config.yaml
n_kv_head: 2
decay_fraction: 0.73
batch_tokens: 65536
seq_len: 512
MLP neurons of a small language model. Each row is named by its layer, matrix (up: input weights) and neuron, and shows model dimensions 128-255. Each number is 128 + 32 x the weight over its row's rms, rounded and kept within 0 to 255.
After each neuron's rows, "fires after" lists the tokens most often just before its 100 highest values on Wikipedia text that the model never trained on. A number after a token or word is its count.

L3.up90 [111 113 193 134 109 108 144 123 157 137 127 140 135  81 147 147  96 128 164 111 113 125 104  74 126 126 160 151 129 133  76 156 132 143  81  41  71  89 115 114 130 160 149  96 204 109  80 201 190 154  99 129 216 123 184 117 136 130 101 142 138 141 191 104  95 113 174  92 124  86  95  47 124 181  92 155 137  88 111 140 143  50  74 135 118 163 108 145 130  64 152 150 121 116 112 106 138 163 137 168 119 146 168 142 116 100 133 125 118  86 139 105  97  76 123 125 114  94 152 131 110 146  90 119  96 126 188 150]
fires after: " " 25, "on" 12, " H" 11, "ec" 11, "o" 8, "er" 7

L3.up29 [ 82 131 108  66 135 151  89 143 119 142 128 109 111 139  83 111  90 126  86  90 143 167 114 166 130 126 125 152 134  71 162 139 122 147 194 133 138 127  96 125 127 112 136 173  86 150 110 124 149 119 130 150  84  98 147 160 138 161 116 150 142  99 118 111 125 135 116 118 116 159 105 202 137  83 129 119 143 139 109 143 110 197 161 140 168 146 146 141 135  23 114 125 138 102 112 175  94 128 123 138 114 151 155 109  84 159 143 164 126 106  60 167  71 158 153 122 144  88 156 111 125 128 169 101 151 153  66 172]
fires after: " wh" 38, " th" 15, "h" 12, "os" 10, "p" 10, " K" 6

L3.up645 [115 149 132 112 192 167 110  96 128 125 110 170  85  59  82 104 148  84 118 139 148 129  84 158  82 116 130 128 122  98 139 151 137 142  85 139 193 143 109 136 189 145 132 105 105 161 117 149 146 122 133 145 120 150 152 134 103 119 117  83 143 132 171 112 153 142  71 112  87 123 130 125 120  79 162  76 126 121 168 146 103 118 158 131 153 147 127 120 158 131  82 118 139 170 151 125 124 139 136 172 113 114 120 113 124 130 139 120  31 146  81 119 105 150  37 125  82  92 187  82 176 108 151 153 132  83  84 109]
fires after: "ec" 14, "t" 13, "ct" 11, "us" 9, "c" 9, "an" 6

L3.up954 [ 84 129 207  86 111 122  58 161  68 147 161 138 158 201  88 136 149 118 118 137 119 115 115 154  81  96  45 145 149  80 153 119 135 118 128 111 177 161 108 184 135 133 159 142 121 131 104  93 123 140 140 125 156 103 103 165 152 192  98 170 163 130 141 130 132 126 134  94 185 135  66 194 119 101 117 160 125 112 162 173 131 176  93 131 152  81 105 125 121 198 137 108 104  79 151 127 110  66 126 185 135 142 137 122  70 108 104 102  99 111  94 151 103 164 125 118 154 123 104 172  81  70 109 116 170 100 125 124]
fires after: "i" 49, "he" 20, "y" 7, "e" 6, "o" 5, "u" 4

L3.up686 [111 164 191  87 103 125 162  92  92 169 140 102 120 155  94 142 123 101 190 116  47 130 152 140 171 167 188 171 147 146 164 125 166 111 136 138 117 159 182 154 157  81 110 189  94 158 107 122  67 211 118 129 204 109  95 132 163 120 135 117  95  53 160 177 147 130 110 123 118 105 122 207 101 158 172 152 123 170 119  83 157 117 144 168  85 112 107 111 131 146 166 125 135 147 120 178 100 100 138 145 106 127 160 103 121 107 166  80 157 120  73 137 151 129 158  88 137 142 111 115 108 115 119 109 134 148  88  82]
fires after: "e" 36, "a" 15, "es" 11, "le" 9, "os" 5

L3.up844 [119 168  95 117 183 110 161 122  95 125 116 105 129 142 166 140 135 108 138  92  98 109 102 174 101  47 152 129  86  93 180 119 198 128 122 140 122 128 131 190  55 107  97 143 124 108 104  95  75 149 116 191 151 133 152 137  76  87 137  79 112 162  95 178 113 122 167  47 119 159  85 110 131 202 122 106  77 161 118 128 100 169  94 181 161  70 172 148 125 165 173 179 120 130 116 183 157 106 164 128  70  93 158  61  94 155 100 144 139 122 138  66 146 114 112 152 162 120 130 163 124  58  70 122 144  95 142 150]
fires after: " e" 36, "e" 12, " an" 9, "r" 8, "w" 5

L3.up654 [150 130 172 166 151 185 147  95 115 178 136 189 154 116 159 114 109  95 140  68 120  97 140  80  98 129 142 131 123 156 123  84 133 146 171 189 136 137 156 140 150 110 155 118  61 142 115  93 113 119 158  87 129 123 110 168 123 156 105 120 115 138  79 130 140  50 152 125 174 180  93 155 175 111 142 101 138 122  97 115 140 149 140  37 148  58  87 211  91 133 108 129 101 169  87 143 126 117 178 122 189 160 103 138 156 163 116 158 115  99 115  35 119 101 154 166 116 139  84  88 173  96  94 118 110 150 143 130]
fires after: "um" 18, "im" 11, "m" 11, "ur" 10, "it" 6, "th" 6

L3.up216 [ 77 135 122 104 137 129 116 180 154 154  90 115 127  97 184 111  89  86 128 123 148 101 134  79  97  99 175 165 143  62  78  96 126  77 141  98 158 176 160 138 138 164 147 148 169  65 132 109 141  95 154 141  83 128 168 137 143 124  90 220 132 110 109 180 118 129  75  96 223 137 126 108 157  45  82 128 134 119 121 129  97  80 166 159  90 141 132 152  77 104 166 116 100 155  72 139  67 123 100 147 128 141 102 126 149 138 146 110 139 195 116 109 107  90 183 124 136 113 112 169 131 125 111  96 121 124  99 195]
fires after: "j" 19, " J" 18, "or" 16, "r" 10, "a" 9, "i" 6

L3.up248 [147  86 140  98 143 127  50 120  78  84 117 176 110 143 169 146 117 174 114  99 167 144 142 160  69 139 144 125 124 125 101 174 148 150 102 107 142 146 104 156 113 173 117 173  89 107 103 136 179 130 109 175 148 157 107 141 156  99 115 171 141 112 120 150  99 138  73  59 124 115  68 138 121 142 130 104  83  45  69  95  79 115 131 135 112 130 185 197 131 111 132 151 111 120 123 162  99 174 108 134  68  98 140 108  71 144  96 117 104 139 121 109 134 111 133 146 150 137 172 109 111 162 173 149 147 121 182 176]
fires after: "on" 15, "us" 14, "a" 14, "v" 10, "t" 8, "re" 7

L3.up561 [150 110 190 176 159 140 178  83 125 127 122 178  72 165 122  87  87 111 103 124 143 185  62  87 130 113 156  60 143 118  94 118  97 108 166  74 114 132 114 134  86 207 124 106 123  78 157  98 128  78 165 135 111 161 160 140 133 147  97 130  95 153 126  71  93 123 117  62 119 120  71 188 148 140 149 121  69 128 182 122 130 172 110 170 171 123 107 146 169 167 149 135 125 133 173 102 203 113 135 124 108 115 142 133 156 206 168  52 129 135 122 155 156 149 138 119 130 114 120 142 150  96 145 157 115  84 115 138]
fires after: " s" 31, " S" 22, "i" 12, "re" 10, "pp" 7

L3.up107 [ 85 163 186 124 145  67  48 125 172 131  98 121 192  89 108 191 100 134 107 120 134 161 129 146 127 207 158 144 149 123  91  77 163 125 151 147 168 126 108  99  97 124 160 115 188  64 117 146 128 139 145 111 160 201 160 155 110 164  41 144 155 149 109 159  81 125 126 112 159 170 168 125 133 140 125 119 150  99 129 117 129 125 126  94  95  71 170 167 112 102 167 116 107 110 121 108 138  97  87 217  99 142 106  73 135  90 163 103 134 132 172 111 124 164 125 179 133 127 103 170 103 112 123 117 124 139 118  98]
fires after: "og" 20, "r" 15, " al" 12, "or" 11, "all" 7, "um" 7

L3.up42 [154 131 122  98  49 149 175 131  95  81 136 118 131 145 141 175 122  89 113 109  98 103  91 107 164 102 147 141  24 153 117 132 123 107 110  81 192 154 127 193 162 111 136 171 162  70 125  99  89 133 108 193 136 152  69 101 116  52 176 136 130 144  93 178 114 150 138  80 122 101 130 192  82 140 117  62 106 118 110  96 111  98 140 131 113 109 106  76 115 165  98 111 101 146 160 118 131 118 145 142 146 112 167 168 122 105 187 171  90 110 105 126 126 145 111 121 148 199 127 136 198  99  96 164 138 154  94 135]
fires after: " e" 43, "art" 20, "e" 12, " se" 4, "ort" 4

L3.up393 [ 89  98 200 121 110 181 119  90 151 148  59 142  63 135 145  87  76 147  87 173 129 169  84 109 118 149  90  97 112 153 184 143 114  89 137  76 114 182 119 167 122 166 148 220 185 157  98 146 140 145 109 110 125 170  84 117 105 164  97 124 189 136 127 174 136 165 107 127 163 127 155 110  77 191  90 119 142 191  83 125 147 120 157 170 123 103 148  92 122 109  97 122 104  66 220 127 138  72 146 107  86 111 117 159 139 149 161 151 148 143 122 162 134 144  94 120 114 137  69 140  88 172 141 152  96 158  94 170]
fires after: "h" 43, "p" 34, "ch" 8, "y" 4

L3.up920 [117 123 129 144 135 176 143 176 175 128  84 116 147 113 125 109 163  74 116 200 154 100 119 135 121 130 148 174  66  45 114 147 162 127  78 170 175 147 165 187 147 157 172 149 118 160 142  94 151 102 132 142  88 140  86  75  94  96 140 146 162 159  74  79 159 135  67 143 107 194  88  96  97 129 129 101 119 131  78  79 153 152 128 151 142 144 109  64  75 143 183 127 115  87  99 159 145 138 137 128 159 109 165  93 140 154 173 113  65 109 147 140 173 158 141 201 117 179 143 142 118 157 106  99  92 141 106 139]
fires after: "l" 48, "n" 9, "re" 5, "ish" 5, "ar" 4

L3.up800 [104 112 153  84 155 126 138 175 156 101  91 108 160 167 161 133 130  85  99 189 116 107 134 138 138 124 132 116 104 125  84  69 114  42 187  35 147 140 177 120 146 164 194 132 163  84 139  91 120 159 122 141 188  53 139  96 214 165  98 176 179 112 136 116 126 137  91 104 146 131 144 211 110 160 112  98  94 139 128 119 139 145 149 155 130 103  93 107 123 175 122 138  82  90 160 186  94 143 118 207 144 157 158 128 159 123 174  76 171 116 132 145 129 221 141 100 128 124 132 110  87 125  92 135 137 151 112 125]
fires after: "u" 42, "a" 15, "o" 11, "el" 10, "i" 6, "an" 4

L3.up58 [ 78 134 238 116 154 111  63 200  72 112 146  92 112 116 167  82 109 109 127  68  93 131  91  86 168 166  98 172 140 132 123 146 118 109 115 123 147 117 144  94 138  88 154 129  51 152  90 196 118  92 141 158 138 147 160  94  98  66 113 158  92 213 115 143 103 119 109 107 102 108 127  71 122 159 132 119 144 169  79 171 168 157 140  84 191 100 154 121 147 143  72 182 130 143 183 139 138 116 140 127 131 163 145 177 109 149 178 140 125 168 125 156 160 121  80 140 158 123 182 113 149  79 155 123  64 131 110 129]
fires after: " l" 25, " ex" 12, " r" 8, "v" 8

L3.up336 [ 54 140 122  98 133 174 181 131 143 155  74 153 110 134 134  88 128  67 121 108  76 137  51 103  86 118 139 197 174 169 154 142 111 131  77 130  97 107 124 139 110 138 192 111  99 124 131 102  89 123  85 130  83 139 111  40 100  73 126  67 108 103 170  97 185 106  73 165 157 131  34 102 176 137 134 107 126  89 184 142 146  90  82 164 204 119  89  91  97 213 152 115 143 132 144  95 121 159 125 124 118  85  72 124 147 129 117 150 145 106  72 160  89 176 119 173 120 148 124 129 107 165 119 148 122 111 153  98]
fires after: "e" 36, " de" 18, "o" 9, "k" 7, " le" 5, "b" 5

L3.up327 [123 102 109 160  80  82 109  86 126 148 148 130 127 152 164  75 126 108 129 177 133 118 109  91 129 145 134 111 130 177 136  91 105  66 138 188 161 162 134 148 141 161 170 153 103 111 131 113  64 125 118 118 101 166  85 139 127 134  94 193  72  99 154 117 109 157  85 137 101  77 134 153 118  81 103 143 119 115 129  98 133  64 160 161 144  96 124  63 121 183 152  99 134 157 171 106 183 162 126  80 116 127 191 169 119 185 144 119 152 166 119 187 135 133 145 100 136 131  99 111  94 106 164  97  64 134  70 152]
fires after: "l" 13, " " 12, " e" 12, " w" 10, " W" 10, "le" 7

L3.up618 [129 118 199 101 162 230 123 156  87 107 199 132  85 165  93 119 137 143 143 165 181 123 103 143 124  94 128 118  86 113 103 128  98 118 139 119 197 151 184 105 148 170 106  91 115 133 141 123  77  75 161 142  69 144 110 126 181  94 118 145 117 134 168 135 135 117  99  91 159 108 112 178  81  69 102 154 158  98  68 111 128 144  83 160 105  48  80 131 169 168 102 169 113 156 144 139 124 144  93 141 154 119 122 137 134 141 130 121 133 105  88 160  99 119 162 117 139 137 144 121 151 104 107  79 108 113 123 121]
fires after: "res" 25, "i" 11, "es" 10, "re" 7, "as" 6, "ag" 6

L3.up159 [127  77 146 144 185 140 143 115  97 130 143 100 124 160  39 100 148 106 102 221 103 183 143  97 119  89  68 134 164 196 113 147  90  97 142 114 113 142 134  98 176 153 173 155 160 165  76  64 140 101  85 108  93 144 130  59 140  78 117 125 141 138  70 125 115  88 131 142 149 164 120  91 134 138 172 134  70 177 158 171 145  97 158  62 123 148 122 124  79 170  90 114 179 125 109 120 130 138 116 119 139 182 155 200 130 176 132 157  93 152 110 123 156 138 117 115 174  83 166 119  79 121 156 133 117 172 131 103]
fires after: " s" 15, "at" 11, "i" 11, "h" 9, "ol" 9, "it" 8

L3.up160 [164 130  90  46 134 168 106  93 132 158 111  66  88 147 150 113 146 133 110 100 122  98 145 164  93 142 108 119 138  52 185 101 126 115 155 103 131 137  68 187 114 113 125 123 114 128 141 112 121 158 149 134 114 159 112 104 202 126 120 117 161  76 144 115 134 174 109 133 103 112 123 109 139 156 126 135 137  69 108 140 124 109  93 160 147 113 124 156  81 196 142 125  99 142 131 178 170 103 149 115 149 106 116 101  74 149  72 174 179  88 129  92 100 145 137 124 182  58 136 145  92 131  81 144  83  51 124  72]
fires after: " J" 29, "a" 18, "o" 16, "u" 13, "ro" 8

L3.up434 [128 155 123  84 132 119  75  84 136  96  98 114 149 145  87 126  94 135  47 103 107 121 122 163 116 195 109  95 160  37 108 159 101 126 174 142 130 127 175 110 111 153 199 121  88 122  93 167 104 128 101 139  59 106 156 236 136 119  88 108 112 149 247 115 120  71 100 134 121  60  86 170 142  85 163 117 130 176 155 126 147 132 125 143 142 110 179 145  96 140 133 107 156 164 148 141  88 108 131 131 100 102  72 146 116 128 101  83 174  98  74 146 157 145 159 117 151 100  71 113 129 157  95 133 123 168 106  75]
fires after: "am" 18, "o" 14, "i" 11, "im" 10, " J" 8, "om" 5

L3.up903 [133 147  81 159 143 127 194 130 156 125 132 155 175 152 120 130 123 153 156 113 107 121 116 171 136 181 141 142 154 162 160 121 152 150 113 113 114 145 152 101 192 152 121 145  78 169 125  90  91 160 126 119 112 176 114 137 156  90 117 114 139  45  74 208 117 118  63  87 136  78 114 134  92 158 104 131 138 152  94  64 114 132 114  99  79 136  75 143 133 119 151 149  86 142 159 132 132 119 105 181 121 117 139 132  81 176 120 121 162 120 109 168 128 107 206 128  87 116 105  93 128 212  76 122 112 113  95 196]
fires after: "e" 40, "er" 9, "es" 8, "ad" 5, "y" 4, "ge" 4

L3.up699 [126 119 151 166  90 158 132 105 113  93 191 143  56 136 102 182  79 150 143 110 166 153 116 156  96 157 170 120 159 104 113 129 133 126 140 150 124 154 148 124 150 150 110 122 142 180 123 154 104 136 110 127 157 144  97 158 123  50  84 115 189 116 129 122 135 142 118  77 159 140 132 145 130  95 140 118 112 136 186 104 123 138 123 158 132 130 129 127 115  69 135 138  93 166 133  88 149  77  94 131 129  77 143 146 155 159 138 141 104 194 116 167 144 130 161 166 134 145 159 118 149  97  95 155  97 138 131  49]
fires after: " " 21, " th" 15, " |" 12, "-" 10, "f" 10

L3.up688 [145  82 113  98 101 132  94 107 130  91 102 151  72 131 162 140 117  66  70 157  90 114 152  86 109 137 166 145 130 122 153 176 133 126 170  74  84 110 153 162 116 108 123 114 115 147 188 146  90 165 124 141 167 143 112  69 130 111  95 143 142 111 134  86 118 138 127 186 200  81 113 137 167  99 158  55 116 119 156  94 219 159 163 126 122 164 122 146  61 118 134  60 138 102 119 158 110  81 159 218 185 140 134 168 137 144 121 148 159 109 112 139  71  75 119 145 129 156 135 149 125 132 173 131 161 191 130 146]
fires after: " I" 15, "I" 12, " G" 12, "ep" 11, "h" 10

L3.up752 [158 111 106 116  93  75 140 134 105 109 150 134 173 136 163  62 155 120  91 114 108 153 117 171 128 138 147  93 111  56 103  56 114 155  60 164  86  73 124 129 120 144  93 113 177 131  98 125 156 115  92 195  65 140 151 177 143 117 108 105 135 100 103 117 156 106  66 124  95 110 111 147 103  95 162  93 162 115 151 132  86 115  92 146 173 198 137  91 134 123 109 155 126 182 116 123 153 151 133 176  90 132 193 142 152 139 111 155  96 163 183 130 164 106  93 209 134 144 108  71 181 179 156 106 134 160 124  64]
fires after: "\n" 35, " m" 19, "=" 10, " c" 9, "p" 4, "im" 4

L3.up865 [ 91  82 132 122 135 161 162 112 117  88  68 135 129 133 125 162 138 163 144 137 166 190 169 100 131 117 155 141 126 141 108  77 126 177 134  86 137 145 115 141 100  79 124 220 156 130 140 184 140 101  73 145 118  97 149 143 130 155 106 138 121 163 158  98 111 166 135 110 184 151 173 105 118 112 146 164 148 145 165 150 178  92 111 203 121 139 144 107 129 154 155  93 166  53 107  99 119  68 130 157 170 127 127 127 171 181 154  98 131 131 110 111  63 145 148  82 114 115 125 132  93 140 119 179  89  71 105  93]
fires after: "p" 20, "h" 15, " th" 14, "ver" 9, "ep" 6, "ur" 6

L3.up788 [126 126 178 109 126  77 151  86  77 156 125 117 172 134 159 143 131 168 108 147 120  89  75 147  71 132 118 124 156 191 131 109 175 178 136 148 132  71 120 101  82 143 163 139 129 134  92 149  98  92 127 161 151 116 134 118 110 115  68  97 141 146 105 156 181  80 116 126 104 102 168 115 142  84 107 152  86 128  97 151 141 177  94 118 157 133 137  88 128 140  61 114  81  92 114 186  96  92 106 114 126 133 159 131 137 123 181 108  91 170 167 172 141 155 103  42 151 116 162 106 142 137 120 186 128 147 106  91]
fires after: " R" 26, " E" 14, " r" 13, " H" 10, " ex" 8, " L" 8

L3.up896 [144 152 190  58 163 188 136  91 116 124 140 116 109 171 148 105 149 142 112 114  82  96 127 124 123 104 150 169 133 163 170  91 112 107 167 120 113 123 135 131 150 162 172 173 146 156 179  87  96  98 138 114 134  98 122 191  67 116  97 174  85 178 152 143 151 112  47  63 145  83 144 129 105 115  90 122 140 174 148 129 146 112 105 163 135  63 121 126 173 190 159 137 145  84 120 121 139  79 174 112 139 101 179 127 146 152 167 130 142 135 119 152 163 125 140 140 105 157 104 100  79  79 172 138 153  89  45 143]
fires after: "e" 31, "le" 23, " re" 14, " se" 12, "f" 7, " e" 4

L3.up37 [ 96 165 209 156 189 122 169 111 147 115 118  88 114 160 133 150 119 148 173 173 110 140 151  71  70  84  97 143 155 121 116 176 171 142 152 134 114  99 126 129 169 119 150  90 164 100 134 112 118 112 169 131 118 115 138 141 109 113  73 175 158 145 167 149  80 108 130  89 133  85 113 154 161  89 168  74 187  62 119 151 136 109 117 127 173 188 100  85  88 101 146 102  96  99  75  96 181 102 133 193 182 116 137 145 116 151 154  81  86 154 112 171 165 152  86 104 110  68 135 147 121 118  96 163 132 129 127 111]
fires after: " s" 28, "ter" 24, "up" 8, "her" 8, " S" 7, "mer" 4

L3.up341 [125  86 123 119  87 115 140  90 147 122 129 125  97 137 125 150 108 119 132  55 172  98 157 109 129  70 115 150 161 114  87 118 151  98 180 146  79 156  87 163 183 125 195 142 155 134 124 128 163 125 168 165 124 167 104 144  94  50 116 132 173 189 141 128 144 155 107 117 130 145 118 164 124 119 128 136 130  46 117 107 145 120  77 172 109  93 160 103 127 143 169 115 195 135 107 121 110 126 147 113 136 109 143 115 145  81 166 102 103 132 110  91 148 142 124 136  90 108 168 125  85 193 134 120 179 100 133 146]
fires after: "us" 51, "er" 6, "mer" 6, "a" 5, "g" 4

L3.up621 [102 194  95 152 112 132 113 137 163 129 143 168  97 113  97 115 127 114 179 105 197 110 138 178 163 141 105 113 152 137 114 102 188 114 100 144 123 161 112 103 102  75  84 130  81 152 103 108 124 163  92 137 102 148 127 120 155 173 116 123  47 147  75 182 149 113 128 119 139 153 155 166 160 133 102 108 146 109 123  73 102 168 147 150 119 183 100 133 110 100 122 121  99 215 138  77 115 122 115 162  85 109 121 165 100 140  89 152 108 154 154 202 139 128 120 109 214 169  79 140 112 175 188 136 130 127 163 116]
fires after: "ce" 24, "er" 12, "ly" 6, "y" 6, "ch" 5, "le" 5

L3.up418 [159 100 109 101 118 126 157 118 120  91  94 209 173  56 113  47  91  99 180 138 100 150 138 117 114 148 115 130  82 128 125 148 108  95 145 168 138 148 138 161 101 180 190 206 107  92 141 113 180 133 151 205 198 137 101 107 161 109 124 149  88  83 131 175 188 184  97 128 140 100  79 149 124 160 145 186  80 134 106 145  71 141 115  96  59  96 164 138 124 139 160 160 154 131 142 147 128 124 177 100 121 125 177  88 126 131 129 124 138 148  95 179 141 154 119  99 151  86 137 104 108 146  93 185 119 107  79 157]
fires after: "o" 15, " L" 15, "re" 14, "e" 11, "le" 10

L3.up150 [ 86 139 182 157 151 123 150  43 109 141 137 128 119  89 111 126 144 113 171 107 105 135  90 133 110 121 146  87 205 159 125 164 141 145 100 177 184  91 116 122 133 127  80 169 133 115 113 137 140 137 120 141  84 102  89 146 151 147 137 114 129 121 145 178 105 127 134 131 129 142 152 168 107 135  92 164 127 135 105 136 164  74 156  57 190  98 123 119 102 150  42 125 112 114 123 137  94 119 114 109 145 169 133  80 113 114 155 134 105 150 107  99  73 113 150 174 112 132  97 151 178 149 107 142 124 184 144 128]
fires after: "on" 36, "ol" 27, "l" 9, "al" 6, " t" 5

L3.up508 [114 103 137  59 128 104 147 161 162 149 109 140 151 130 188 183  94  74 145 132 112 112  61 124 128 107 108 107  86 133 143 122 137 102 122 145 118 127 163 101 142  77 188 116 155 104 119 101  76 132 141 107 161  97 149 137 142  84  99 113 108 154 160 118 133 182  86  78 138 140 167 179 107 130 109 144 167 150 125 124 160  98 152  68 159 120 111 140  81 102 176 200 165  98 126 117 177 100 157 216 128  89 149  89  91 117 185 113 147 125 172 120 126 133  64 139 113 173   4 157 124 106 103 167 106 167  95 130]
fires after: "or" 15, "n" 15, " of" 9, "ter" 6, "og" 5

L3.up842 [115 109 139 149 116 139 106 115  82 173  66  81 156 149 146 117 157  96 125 114 161 158  94  90 168 130 149 112 120 177 133 109 119 126 124 146 172 100 140  99 144 195 144 157 108 114  89 169  55 131 163  46  96 138 130 145 131  66 152 146 162 127 200 103 103 143 154 133 108 164 115 174 122  60 103 158 168 151 142  88 133 113 148 129  70 107 173  80  89 112 122 118 107 122 137 111 110 157 149  61  88 128 141 221 180 103 111 103 121 134 107 195  72 139 113 113 200 161 151 150 106 151  99 160 117 126 152 153]
fires after: " l" 22, " L" 17, " " 10, "ir" 6, " e" 5, " w" 5

L3.up254 [ 95  89 145 128 128  99 113 111 140 105  75 102  83 132 154 130 131  77  90  92 154 137 113 111 112 139 142 188 120 143  73 161 136  90 136  81 142 122 185 104 152 120 126 145 155 128 165 134  82 140 140 147  96  83 147 190 100 106  72 127 147 136 123 172 141 162 121  96  95 136 100 140 120 110 184 141 115 155 125 182 137 180  95 125 135 128 120 160 116  97 117 143 158 194 128 124 142 107 140 143 133 146  86  86 115 143 114 143 141 132 139 118 103 168 139 147 139 182  64 155  97  97  94 108  84 105  61 116]
fires after: " for" 19, "ter" 10, "rom" 8, "en" 8, "n" 8, " by" 7

L3.up505 [156 181  65 131 110 103 218  62 140 153 187 103 141 117  94 125 130 147  67  96 127 139 169 116  70 111 127 152 156 139 168 153 133  90 135 140 178 115 123  78 133 137 118 163  83 178 154 154 131 141 124 127 101 145 178  96 143 119  81 135 155 182 119  81 149 154  75 149 175 181  89 146 179 123 130 134  95 171 103 173 128 139 134 126 165  95 114 109  60  99  87 147 132 169 130 137  99 142  72 171 123 139  85 162 124 229 158 130 116 177 147 147 114 136 133  89 184 110 122 112 171 103 175 155 120  91  72  52]
fires after: " th" 23, " st" 16, "h" 11, "at" 10, " t" 8, "p" 6

L3.up744 [103 114 203  92 140 184 137 116 134 145 106 176 104 120 132 181 167 113 123  81 159 109 115 101  97 139  99  82 110 144 172 111 110 115 149 153 100 105 137 107 144  68 125 118 116 124 121 127 139  92 155 167 157  97 116 109 104 118 195 125 136 163 116 142 136 131 155 151 138  50 119 124 125 108 146 121 171 109 136 119 170 114 113 113 174 137 116 155 111 137 108 154 127 116 111 126 112  66 203 108 111  73 114 174 124 155 129  89 134 161 130 131 164 100  69 122  64  67  91 168 109 119  96 134 146 113 120 114]
fires after: " in" 43, " of" 26, "ear" 9, "n" 8, "s" 4

L3.up256 [138 131  78  90 148 169 105 130 151 165 142 109 105  60  96  86  71  90 102 119  94 177 103 130 135 109 137 112  88 152 174  74 136  86 138 166 146 132 111 199  94  80 179 149 178 120 140  71 107 152 110 169 119  96 102 155  71 119  94  98 151 122 136 121 111 179 111 194 146 114 100  91  64 165 101  94 117 169 156  94 170 120 117 156 136  68 171 152  87 159 129  37 104 120 109  71 110 130 131 107 153 113 163 146 148 149 101 157 138 140  73 127 131 122 115 172 154  51 104  97 117 142 106 135 120 139  93 175]
fires after: "1" 26, "o" 21, "e" 16, " ex" 9, " r" 8, "re" 7

L3.up860 [ 95 169  78 138 134 110  99 147 147  82  89 139 142  73 168 145 163  68 154 150  99 156  97  79 165 162 189 119 104  86 125  88 200  99 135  77  77  83 129 132 144 136 155 151 143 163 106 175 141 156 141 122 134 131  92  82 204 197 135  99 116 152  92 180 180 165 152  98 140 114 178 117 131 104 176 167  82 141 180  68 100  28 171  42 114 103 117 164 147 145 105 179 128 125  92 103 119 117 146 142 129  78 151 154 137 141  88  97 143 155 168  54 144  71 132 122  87 163 151 150 142  89 135 134 112 138 103 156]
fires after: " " 22, "th" 12, "4" 9, "p" 7, "3" 6

L3.up946 [123 107 125 137 137 160  54  72 107 138  81 176 145 131 151 138 103  94 141 129  68 145 125 114 131 156 147 131 118 101  79  57  94 152 129 210 106 135 108 177 181  94 131 127  96  66 101 142 114 193 162 122 119 117 124 166 149 102 173  59 161 153 132 159 150 133 116  88 121 113 202 191  88 134 139 141 132  98 105 158 135 136 107  81 172 123 119 129 130  79 102  96 156 116 118  75 147  69 132 186 162 146 161 149  70  82 172 104  82 130 124  80 102 115 160 151 111 158 129 118 172 128 126 161 214 113 141 213]
fires after: "in" 33, "er" 16, " m" 14, "ol" 10, "r" 10, "al" 4

L3.up41 [ 90 190  90 132 112  85 163 142 178 117  63 124 122 165  53 130 174 154 106 171 136 151 144  61 172 178 160 104 157 123 103 128 110 164 133 136  88 137 113 117 149 128 194 114  89 180 160 167 145 119 128 172 137  75  84 159 109  54 126  84 122 144 139 132 103 137 147 120 110 131 126 131  99 112 104  67 164 111  94 139 148 149 156 136  95  87 172  99 135 154 136  90 140 145  78 133 119 157 167 119 118 121 160 116 132 125 155 136 156 125  93 162  78 115 138 176  65 158 143  87 130 171 130  68 118 108 122 141]
fires after: "l" 23, "re" 15, "ct" 14, "w" 13, "b" 5

L3.up125 [123 125 162 127 176  74  78 126 144 132 127 142  95 185 164 144 129  95 117 108 128 167 124  91 102 121 169 137 110 109 148 119 139 144 108 137 135 106 121 102 198  68 140 187 131  85 158 160 115 144 136 103  96 123  99 156 204 105  94 155 123 151 112 148 154 107 138  92 109 131  98 117 150  89 150 185 184 100 123 130 143 134  67 150 135 140 118  95 168 129 138 155 160 116 111  93 119 161 104 234 122  62 159 165 143 142 187 133 135 146  68 131 156  79 107 130 150 119 100 130 145 151 119 194 172 102 164 139]
fires after: "1" 44, " J" 23, "2" 12, "9" 4, "r" 4

L3.up988 [ 86 127 169 155 153 146  90 154 118 107 116 145 193 149 114  68 100 152 100 109  78 120  99 135 134 123 151  88 102 121 138  99 110 185 112 152  81 114 107 121 140  90 166 212 154  90 101 156 144 138  83 171 165 121 134 171  85 142 157 145 154  97 150 129 113 172 124 113 127 148 106 161 128 126  95 157 175  81 128 123  80 149 161 178  78  88 164 132  99 185 109  79 133 136  98 167  72 116 163 110 167  82 142 166 115  82 145 116 125 133 165 102 111 150 153 110 159 184 113 187 142  97  84  97 171 107 142 151]
fires after: " L" 34, "ol" 27, "l" 6, " al" 6, "L" 5, "al" 5

L3.up281 [191 122 109 107 126  85 161 169 157 146 101 136  96 158  80 125 155 139  93 153 110 178 132 137 133  97  95  90 134 113 182 112 157 106 148 103 112  99  67 131 167 121 193 120 108 123 148 148 123  88 142 112  74 103 130 143 146 161 113  26 178 147 148 156 113 127  80 119 163  97  76 126 150  85  85 142 155 118 136 106 136 191  68 189 136 115 110  97 149 144 143 179  83 120 114 153 121 147 124 108 142  70 114 131 122 118 107 136  98 143 150 138 185 113  93 134 126 156 101 111  94  98 130 142 146 205  93  43]
fires after: "pp" 26, " m" 17, "p" 14, " M" 9, " P" 6, "m" 5

L3.up563 [116 149 135 168  64  52 129 123 133 131 113 101  74 102 129 158 138 120 131 104 112 189 170  46 105 141 124 186 122 112 120 126 106 107 154 120  93 157 154 189  89 151 151  58 104 135 121 166 128 187 105  95 105 110 170 131 130 107  96 110 126 152 145 114  91 158 159  92 206 105 123 107 134 143 134  73 160 108  73 116 169 146 122 100 107 106 145 147 109 117  59  94 179 175 116  37 143 121 129 110 111 130  73 149 137 142 111 133 151 132  92  99  60 154 137  86 128 118 108  77 129 124  94 181 114 154 132 118]
fires after: "h" 34, "o" 17, "at" 13, " G" 8, "er" 5, "i" 4